From a checkpoint of a small transformer trained on Wikipedia: vocabulary 40680, rotary positions.
MLP neurons of a small language model. Each row is named by its layer, matrix (gate and up: input weights) and neuron, and shows model dimensions 128-255. Each number is 500 + 40 x the weight over its row's rms, rounded and kept within 0 to 999. Numbers have three digits each. A neuron's up and down rows have the sign that makes its largest values positive.
After each neuron's rows, "fires in" lists the words (lower case) most often at its 100 highest values on Wikipedia text that the model never trained on.

L5.gate790:483555470509504468502532614472531423523526513435423520569446486596495540434417475520429512470551458458443513510569555535538532421479549565515482468520519537529460485496498558493509472490480496428479540486501527466569516445499525504477415523512511536486514451513440428569483529483447495479523431580421498476534514459478509515516431461499507497528559516521556473472503513564460503481482
L5.up790:503471531503487494543495501439536501435469540483540450515456503430480553458467540509496521507501572481567534539511570513468531495453446541541499507473571557467520525518476587408515444491563493507522480501472517547474478486482517494508524515576508507555547510486530536436497499514442549529492486501542545513448555511479564555490511591514458458523528540562493493499510542471505508508486
fires in: "is", "was", "are", "became", "were"

L2.gate1492:503471477456478523460518462507445491487505468486516470503531459513443440535459495455532510457555527452493538521549472536500526580562504487510506457502481533458506500536424528575516509498448490445485438544525534522509473476527522503548490390534490504426510444499486399492568472521540557464567533549503530538481529474531546471478468558440484481520462496523516542516521520443491421473507
L2.up1492:556524478552540471585530496435515506398428411475508538551574530494536489536504487487514487559541499534553493523524512469445515474566449477509505485470492442504545509481449488512570476465451499494453565527493552417471473475487519540520531480520505497533440470509441484505535516561548480563510525530509498584525452451500467470523561487552544539455482450511547477527532468559471482491559
fires in: "of", "a", "being", "having", "an", "be"

L2.gate304:459526440490527459505535493512563528495522535651495533503495494497467476508471481589531425524524508487571454499435521473456512474507489467542493427548499580515532477552498551488458542456482490539512467438465562523460434583521522455511465473483465519511502513470534514465489504464571532458570502478489464511532518448520508478490515512575483458521465508445518541529467552454444540515425
L2.up304:431456497511479511549546492507568507526484480510535477560461450461516508504478464488586439491533414483479481534546528524512469531435500534472512369564564534547538459488490511537434478517532411519417478519486544506484504508537531518586452503425459549488523506458523450539511528505544411428499503470538412484498541489553521492539434595510484524402523507457454525518514425479460451498504
fires in: "of", "one", "a", "two", "first", "just"

L2.gate1338:500509515503467530516526523526504456492505495548502513438511477470386445448483440461508475514449434547519510503466501480501460499456472609468498500508543499537472517514497534458519457510461529495438495555512511477564463475530528536467464526473527443481540534506403469476486468501523533589548484514428462521479567461466469531538464562503568463495538456495513494503428466499490504465568
L2.up1338:555491454470488557460562498486554456486547529535570501491505461522468493430531426487448469510530510597512450536518517519472532447454453569480554526476498531487539464526460547517562578469558479499508568546532532445527532535518492508461475511520531533546554449465401516411547499510509621496453524448435455538470527472398461423529505521530570491544515489571510559532551547509497545538476
fires in: "of", "to", "on", "that", "in", "than"

L5.gate1061:461499588541528569472570505484498518506478507515511510506474559521465553562518535426504521524514477504505412533418529504423453580464484484463541506505594479462570443515471471425530546549460539460463552533465472468527513572449588472518500546540499467475477500469455500484507532533550478427524485483504547498497580470475486509555528481461567479494503478549522513455485451536549555496538
L5.up1061:466483506520489481476499451549487477487537504511478512527516541523447580560515499511476471506408460474555456428401506475451523507483460484503505411451540541524504491544517454518532583477489549493437409498526511488511436538488567460514531542488472469565525461522554538526539475506496567531472506544553475548466434475492463440448567456523484509530567518484512441461495506422485509552529
fires in: "is", "state"

L5.gate1267:473451540559490486509494514489500513508502410528518477536437488516454560489468476470516501522459587508515520472415475531526555470536499523433466486458477456579487508473519514513541472544480527477544559511443566531464487432500530615485494557530457474488546446511480516538447481523475516451530486559499495529524627468502434522533506494530544448487453474523492536555507415465504457535502
L5.up1267:519555495560436529512521568531491500524451531455487535481431483497518506505506525455391452492459508546521521489533512460474543456494521541511526479461442476422485503458540516494492535529471513475510552547463523466516471572454481501478521442460587578608527487456501513516590499457483546506569538531464514500534520458524391502520473524544497404568483465522460518442410538494479466455510
fires in: "not", "to", "of", "despite", "after"

L2.gate368:533520513505536435557440537523477523461490413461463449496518535528474506508441485438494533490514477462572443498490500524506514534449477515532514486465490508513465586573520489547514491473496593517511481539522419473569481493549548489514520532496579449496495579469530516470494549488424468617560540576426498471527494496480568517507523477453575449478541460467527490524570514540489472538540
L2.up368:523470515449558443581441561463572520522497481589467468562519499507477563556478535462512488465482453516485491554596460573542403510508546498473511496511554531476514483475440484525519471501534524494561425586508477535493466595460433485507493541534545472460486530445501472535439554463460556490458440530472503500542491551457460472423457457445498523476484497457538460500499490495491467496522
fires in: "as", "anoual", "asylum"

L5.gate1986:487558433532522479516497496498510482535489418457492461508458509482484525571454561538492537467455473501496551509510524480517578541515470606543520452478558497527509437552500454554502424517456583545537424488462479525424458431531517483578529499516509503549557498510486484493497498497480462521521417496515573460491476510482511475516459445448518552422500533479471503537563496460512444547532
L5.up1986:466522543553580473531429509427464551452536497453528491513488509510450461590502509508525448491507559520533518540513562442473480565508569401517548500543530487488489517552465486476449455450564537440444529538484499563508534510494518507477482512548468516475550490459506547494472507463508516505438491504489504558534476481512492534420421495467494478469567529523467484544509472529474479560544
fires in: "as", "by"

L5.gate659:478485477583556501541505418534504505508470537548447560530440399472531463557452491466428472371463565537559418510540522541529491590563497507556445440544479536480487500483521506508474588482540546447501559483432497426535480528490529566464431430483492484456467508512492467507557504488518553505508488504532518413539483496509468479530530507459538504492434559535524532509472517505516495484456
L5.up659:533471529474463491614548450393469480568507461550512463536515442458479516499515515546497526549551464537497471503490503552406534460501537477471485402519482481514493529521545566475485509515520548498479520598472485474520482491505557552490454456537515471479454461501445495503523522485517532521438497440511546497525535489530486513497492502492513509439555430489475446461514476495530482481481
fires in: "of", "to", "is"

L5.gate863:516545567528482551554501496546498479429511518558544547498548453516445530481522453493491506470517472457464473449525504446507435513515488492491552496497475479435475493548508426544497454569444425458570525456469510524553481542485536544514475485509459540559534518474495493490477517454435570521467515515548506509531522532460512552557551589431472443481520512522474550594581488554491424594516
L5.up863:462507532558497482416523445481388515488493545501514489513516489497508546472507478483478505530553614441584550485480515468496494471432460486550462427464444490400500481558447572444542515529523551493457520495421458484572520537482507492489525458486451457514517463438464501516448486478493513501458440531496505482529519503479456525503498508524543481500507456546489509519483486459534456462516
fires in: "as", "is", "be", "not", "of", "became"